python train.py --head_dim=128 --d_mlp=1024 --vocab_size=2048 --init="trunc" --init_std_qkv=0.0235 --lr=0.00087 --lr_head=0.00955 --grad_clip=1.0 --warmup_steps=568 --schedule="wsd" --final_lr_fraction=0.0 --batch_tokens=65536 --steps=4883
MLP neurons of a small language model. Each row is named by its layer, matrix (gate and up: input weights; down: output weights) and neuron, and shows model dimensions 208-303. Each number is 200 + 40 x the weight over its row's rms, rounded and kept within 0 to 999. A neuron's up and down rows have the sign that makes its largest values positive.
Before each neuron's rows, "fires after" lists the tokens most often just before its 100 highest values on Wikipedia text that the model never trained on; "fires on" lists the tokens most often at its 100 highest values on Wikipedia text that the model never trained on.

fires after: " re", "ro", " be", "b", " Re"
fires on: "st", "b", "om", "pe", "ne"
L2.gate281,200,221,174,117,214,284,246,217,230,183,174,256,252,257,135,201,206,248,249,168,162,165,248,181,245,207,134,230,243,250,152,182,171,188,131,262,161,145,236,197,215,226,224,178,260,260,148,206,238,179,181,183,188,203,199,162,238,212,137,246,186,277,160,254,175,215,137,249,214,221,165,196,182,180,234,232,147,120,159,169,206,126,188,133,128,209,164,199,237,169,220,160,212,160,176,207
L2.up281,307,187,181,191,176,204,168,144,145,240,250,182,201,273,135,267,110,264,121,179,217,180,205,166,265,187,254,183,182,126,205,111,162,190,224,206,188,220,272,228,212,209,226,199,240,246,233,293,181,178,210,277,190,226,197,184,195,151,192,163,175,189,152,257,278,209,238,247,154,133,111,184,203,209,165,194,221,110,183,176,219,133,168,207,227,221,125,265,196,245,243,198,197,208,259,145
L2.down281,204,218,227,196,198,204,193,185,170,241,210,190,258,202,242,116,212,245,197,149,239,132,195,137,202,253,211,237,261,158,214,136,199,223,162,188,98,117,134,190,202,268,222,225,258,249,201,158,199,215,169,145,198,117,190,179,222,208,244,196,191,208,196,184,222,177,213,242,223,215,257,250,192,149,178,172,166,199,181,211,194,176,253,159,265,254,231,121,176,179,184,181,221,213,165,263

fires after: "di", " La", "b", "ri", " the"
fires on: " album", "el", "o", "b", "n", "tten"
L2.gate747,189,103,179,233,209,207,133,251,231,253,209,176,98,182,220,164,157,169,229,171,211,219,204,197,145,151,299,256,181,287,229,191,231,166,191,215,237,181,256,228,236,240,244,101,204,205,175,192,286,219,216,185,191,176,209,147,168,207,124,224,146,213,239,239,280,248,133,157,235,229,137,185,179,188,213,209,191,110,132,210,259,154,129,144,195,221,184,266,149,199,240,287,201,179,155,174
L2.up747,221,155,261,125,248,188,258,158,271,166,273,127,188,270,176,199,183,188,200,159,220,193,164,237,198,218,121,187,206,144,190,278,133,175,194,208,200,143,162,162,140,168,153,212,236,171,223,88,183,221,234,217,228,160,186,181,217,308,204,175,163,204,187,170,249,186,174,208,216,190,211,159,176,187,108,263,197,216,179,158,291,184,181,194,254,259,177,259,153,234,264,212,262,144,164,182
L2.down747,243,212,209,245,249,160,200,237,238,225,144,259,182,152,68,194,181,226,164,176,207,258,229,197,229,209,234,202,251,177,224,238,171,124,225,176,250,261,250,199,140,189,199,189,139,112,161,178,215,163,212,183,210,214,216,190,205,162,257,320,200,292,102,197,201,261,191,222,142,227,257,156,228,301,231,180,223,213,186,245,222,224,134,160,209,208,185,206,219,186,220,166,233,190,189,252

fires after: " st", " It", " St", "st", "s"
fires on: "or", "al", "at", "ig", "tor"
L5.gate443,190,218,175,161,260,167,179,206,193,153,215,241,173,113,199,227,218,208,207,202,234,161,184,156,217,177,242,225,209,164,173,233,189,157,165,146,181,229,176,161,251,153,179,148,298,187,217,141,220,208,243,200,172,257,170,267,198,223,264,224,176,131,140,149,232,191,207,250,294,225,153,174,202,260,207,234,200,205,317,115,195,217,164,177,181,187,182,115,269,186,170,147,220,185,290,218
L5.up443,199,274,186,226,149,255,291,233,111,190,198,209,190,189,167,275,213,201,232,205,188,170,163,130,138,259,207,181,178,253,230,194,211,181,188,234,248,144,135,93,208,205,246,174,225,192,224,190,226,160,214,161,159,234,185,176,215,206,179,173,181,140,261,175,246,169,271,171,236,180,220,203,190,217,181,181,252,174,135,187,241,169,183,229,174,195,204,217,185,205,156,137,203,258,136,239
L5.down443,230,161,155,218,262,185,210,222,160,208,225,303,204,155,182,270,173,282,171,239,160,201,117,176,196,198,268,250,204,231,263,223,196,193,210,165,203,169,198,156,236,192,188,182,243,281,266,219,176,178,230,153,179,239,182,166,234,283,160,158,147,192,245,191,223,141,235,226,221,266,131,217,186,219,199,193,204,224,236,203,157,200,187,217,197,140,154,151,215,254,150,214,163,232,194,192

fires after: "ur", "an", "n", "un", "s"
fires on: "n", "s", "y", "ch"
L4.gate364,180,187,237,192,243,148,125,178,184,220,149,191,203,194,163,295,205,241,177,211,139,199,212,173,182,119,223,250,230,164,233,168,212,140,245,248,238,155,216,178,191,189,205,217,101,252,296,191,182,250,88,165,247,140,137,222,175,165,182,188,221,228,142,202,212,177,132,197,232,199,197,247,245,162,265,142,221,203,270,220,167,193,176,225,237,200,198,220,261,204,179,169,157,110,235,252
L4.up364,239,218,144,273,178,166,226,185,222,212,173,240,192,233,192,121,137,199,181,207,200,208,211,236,224,196,141,260,230,217,167,276,268,189,216,210,194,148,242,194,222,183,140,177,126,236,228,218,205,226,204,148,194,163,194,212,179,232,163,237,167,249,196,261,174,235,245,165,191,156,228,178,169,196,276,203,217,221,287,232,204,233,208,186,122,216,165,169,232,95,220,178,195,241,215,187
L4.down364,220,225,253,196,142,225,232,169,206,195,145,251,199,153,202,281,154,191,210,183,204,246,152,203,202,294,163,165,207,221,233,226,172,242,195,215,228,156,240,231,278,209,206,268,277,218,196,308,177,221,206,165,127,186,226,241,217,124,147,275,231,125,234,253,234,176,175,199,166,232,214,177,244,154,188,220,226,181,239,191,226,245,149,192,258,234,151,261,194,236,212,215,232,239,183,214

fires after: "ur", "ci", "n", "en", "an", "on"
fires on: "al", "s", "ual", " ", "way"
L4.gate246,241,183,189,144,154,234,212,168,167,165,207,209,187,301,150,281,172,242,190,200,201,189,232,246,251,224,209,263,186,164,193,239,244,185,210,209,266,200,275,200,226,139,219,209,212,164,285,144,159,245,217,229,245,200,250,141,192,191,193,241,177,229,174,214,236,156,242,245,221,146,136,190,201,224,234,95,169,216,274,243,147,259,159,238,147,170,190,177,218,162,159,98,205,140,164,212
L4.up246,148,127,190,260,134,198,221,207,212,192,186,161,203,200,236,141,214,250,199,203,182,232,221,206,210,235,224,221,292,134,169,228,207,224,216,219,163,256,158,220,256,233,158,230,165,230,205,182,283,161,140,186,263,242,159,123,140,238,246,145,196,235,255,211,234,164,178,207,229,191,265,141,165,241,214,259,194,169,221,212,211,201,220,179,229,187,163,220,245,179,219,161,200,155,210,216
L4.down246,232,242,160,143,233,205,132,144,216,213,124,187,192,173,179,159,165,259,236,143,232,213,180,194,188,210,172,241,152,205,216,222,185,233,173,218,255,239,247,192,140,170,250,189,90,212,236,246,162,219,152,190,181,166,204,137,221,195,263,184,249,138,247,214,211,154,115,301,232,217,181,272,196,183,168,244,243,145,140,194,195,147,175,201,183,178,133,230,239,250,181,195,194,219,232,261

fires after: "c", " his", " de", " De", "com", " His"
fires on: "o", "tor", "co", "la", "fin"
L4.gate494,202,179,255,199,199,226,190,190,148,241,200,168,173,116,195,247,224,222,108,193,250,256,204,246,185,177,177,283,270,201,212,214,183,187,227,193,140,184,166,227,191,209,186,135,159,216,235,103,230,221,183,147,118,208,208,210,168,165,148,172,175,228,181,241,190,201,250,100,162,191,216,287,154,167,203,295,202,252,292,235,183,131,170,178,223,220,143,200,301,231,256,220,156,178,191,134
L4.up494,197,142,196,121,233,290,256,210,251,147,182,241,148,258,197,197,238,176,154,180,221,234,112,169,252,248,287,171,178,127,170,162,168,201,183,189,190,220,189,287,241,180,218,140,179,260,180,193,219,191,154,193,175,181,219,188,89,181,189,204,210,182,202,228,156,275,272,142,235,235,175,176,221,231,163,172,168,134,194,150,220,262,184,247,172,293,248,175,233,219,193,250,162,180,213,199
L4.down494,215,192,157,164,254,152,176,166,204,219,219,258,142,148,152,217,232,154,205,202,142,211,216,195,201,275,154,187,204,196,170,177,233,110,193,201,257,156,171,204,141,149,153,285,148,171,194,196,270,245,220,199,159,202,234,263,221,152,185,219,203,260,201,226,202,203,210,174,213,264,179,176,189,199,224,184,247,227,301,165,222,188,184,211,192,219,240,131,222,248,160,247,178,202,205,223

fires after: " Ra", "ra", "hi", " M", "L", " fa"
fires on: "il", "ight", "te", "L", "ck"
L4.gate960,224,287,168,146,251,224,199,160,215,153,249,188,181,242,207,221,210,194,247,241,217,196,197,229,250,201,214,197,185,165,250,187,132,214,156,188,216,247,262,192,170,264,225,102,229,208,195,153,243,285,228,221,186,202,263,171,222,233,204,152,212,147,166,223,217,177,187,159,197,178,165,257,188,101,181,240,224,243,167,146,239,191,223,209,286,218,198,165,183,234,246,195,140,146,243,172
L4.up960,161,177,145,212,197,168,215,187,230,286,210,194,118,286,160,204,143,253,218,179,190,154,288,174,227,174,234,183,165,157,157,146,181,230,193,184,141,190,182,242,251,177,222,202,223,160,208,200,154,225,150,238,329,212,110,229,172,186,238,239,190,243,221,142,205,177,200,203,241,171,119,249,212,153,214,198,216,214,202,228,160,81,228,228,181,205,184,239,224,124,137,211,206,178,176,238
L4.down960,216,223,208,233,186,210,219,106,173,110,208,186,165,228,219,184,193,161,233,172,67,257,179,167,175,193,184,239,202,233,173,252,193,118,175,207,203,257,180,190,127,190,223,231,150,243,170,175,188,195,156,299,157,238,224,167,177,232,210,152,191,230,203,216,164,190,144,138,191,191,136,237,199,271,201,219,230,207,170,176,190,240,186,269,242,270,188,195,223,261,119,200,116,310,162,242

fires after: " ", "gra", "a", " Bro", " D", " ("
fires on: "th", "w", "ph", "h", "k"
L2.gate772,183,255,224,145,300,206,199,266,49,232,197,214,101,198,162,185,180,217,152,184,185,288,114,204,160,169,194,213,238,156,207,186,149,208,182,257,237,104,209,211,193,147,231,181,219,267,207,176,238,121,204,212,201,161,127,166,199,258,197,150,225,187,212,146,167,236,168,220,235,236,183,219,185,206,268,173,174,200,199,130,155,194,235,248,190,155,200,213,138,201,140,198,249,235,151,195
L2.up772,228,247,214,114,250,228,174,146,220,210,218,211,255,243,208,265,191,194,117,261,196,172,181,184,184,198,214,236,153,189,221,194,174,175,186,196,204,153,182,251,203,297,243,127,183,178,232,187,194,287,208,220,159,253,250,168,273,232,192,106,201,155,189,226,226,166,159,132,152,226,203,138,218,152,184,190,124,168,142,251,250,218,175,182,151,257,267,300,232,213,167,131,203,176,248,220
L2.down772,122,215,240,200,103,139,147,226,200,159,245,201,181,269,177,200,243,267,220,200,248,235,178,188,165,189,152,199,235,277,161,223,221,162,243,142,236,240,264,168,195,199,145,154,197,188,194,205,256,234,205,251,255,163,189,262,234,220,201,241,244,210,160,150,130,211,201,183,221,184,221,203,185,127,247,141,205,201,222,221,167,236,194,228,129,128,218,196,188,216,240,243,210,201,201,219

fires after: " st", " St", "s", " g", "gre", " W"
fires on: "or", "s", "old", "w", "tor"
L4.gate885,283,217,141,166,178,123,223,115,145,205,241,269,182,158,190,172,194,191,146,188,191,199,163,225,213,236,212,185,196,144,217,204,118,243,186,176,225,196,148,96,186,247,176,212,229,204,198,154,175,163,177,149,246,188,203,186,217,165,294,192,139,138,240,192,213,273,214,198,266,164,210,252,255,149,267,250,249,221,210,191,213,266,176,263,164,150,181,271,194,252,158,178,167,146,293,204
L4.up885,163,187,114,224,194,245,252,129,198,185,259,166,214,261,239,209,215,187,234,200,202,218,158,217,130,211,176,182,200,196,183,186,173,186,159,228,116,218,161,227,128,216,300,98,165,250,247,240,223,186,210,171,167,281,205,198,151,177,242,233,266,185,249,191,222,146,247,246,182,130,200,243,271,233,156,185,243,195,208,219,234,208,197,265,237,206,84,217,198,183,127,163,214,136,263,234
L4.down885,164,164,147,228,187,169,237,144,185,168,152,263,161,248,188,259,213,214,242,222,123,218,144,190,231,185,130,198,202,201,176,248,276,190,214,182,158,205,175,258,239,206,202,203,178,226,212,257,196,215,213,268,145,196,222,247,224,229,171,244,193,147,203,223,160,187,230,268,214,220,237,252,196,231,238,211,184,222,160,182,240,195,195,170,163,227,102,177,189,228,275,143,216,212,189,204

fires after: " ", " the", " Vi", "ra", " Ra"
fires on: "s", "air", "at", "en", "ship", "y"
L2.gate834,186,220,206,197,248,233,146,261,151,249,181,218,206,219,137,215,217,246,235,192,163,184,181,226,228,243,202,157,208,245,203,178,169,195,223,198,181,195,201,228,188,173,145,172,289,228,196,242,154,256,243,195,166,122,227,185,241,298,204,157,123,141,199,138,236,232,171,116,247,173,112,221,225,219,204,248,150,212,225,246,218,218,248,155,211,229,174,229,161,190,218,214,164,172,244,209
L2.up834,143,139,224,203,194,228,226,231,229,200,180,223,206,175,283,208,237,241,165,242,230,157,165,98,205,136,197,227,149,224,202,227,137,234,218,173,167,162,231,218,216,170,119,196,224,307,187,190,247,201,195,200,104,223,223,133,161,266,264,198,166,192,192,163,219,219,214,210,242,205,192,166,174,239,173,193,164,102,137,175,222,258,204,106,215,222,167,157,230,201,154,182,196,214,222,261
L2.down834,206,162,189,251,207,266,194,149,188,258,279,203,245,186,186,183,188,284,247,206,234,201,240,156,162,170,168,200,221,211,230,123,219,224,161,144,196,216,196,209,179,170,173,151,194,184,177,165,197,165,235,215,199,180,158,123,216,115,177,200,222,188,233,206,165,135,216,244,171,208,181,253,257,149,124,241,231,166,202,261,152,219,163,215,195,235,212,172,194,293,260,180,184,230,156,109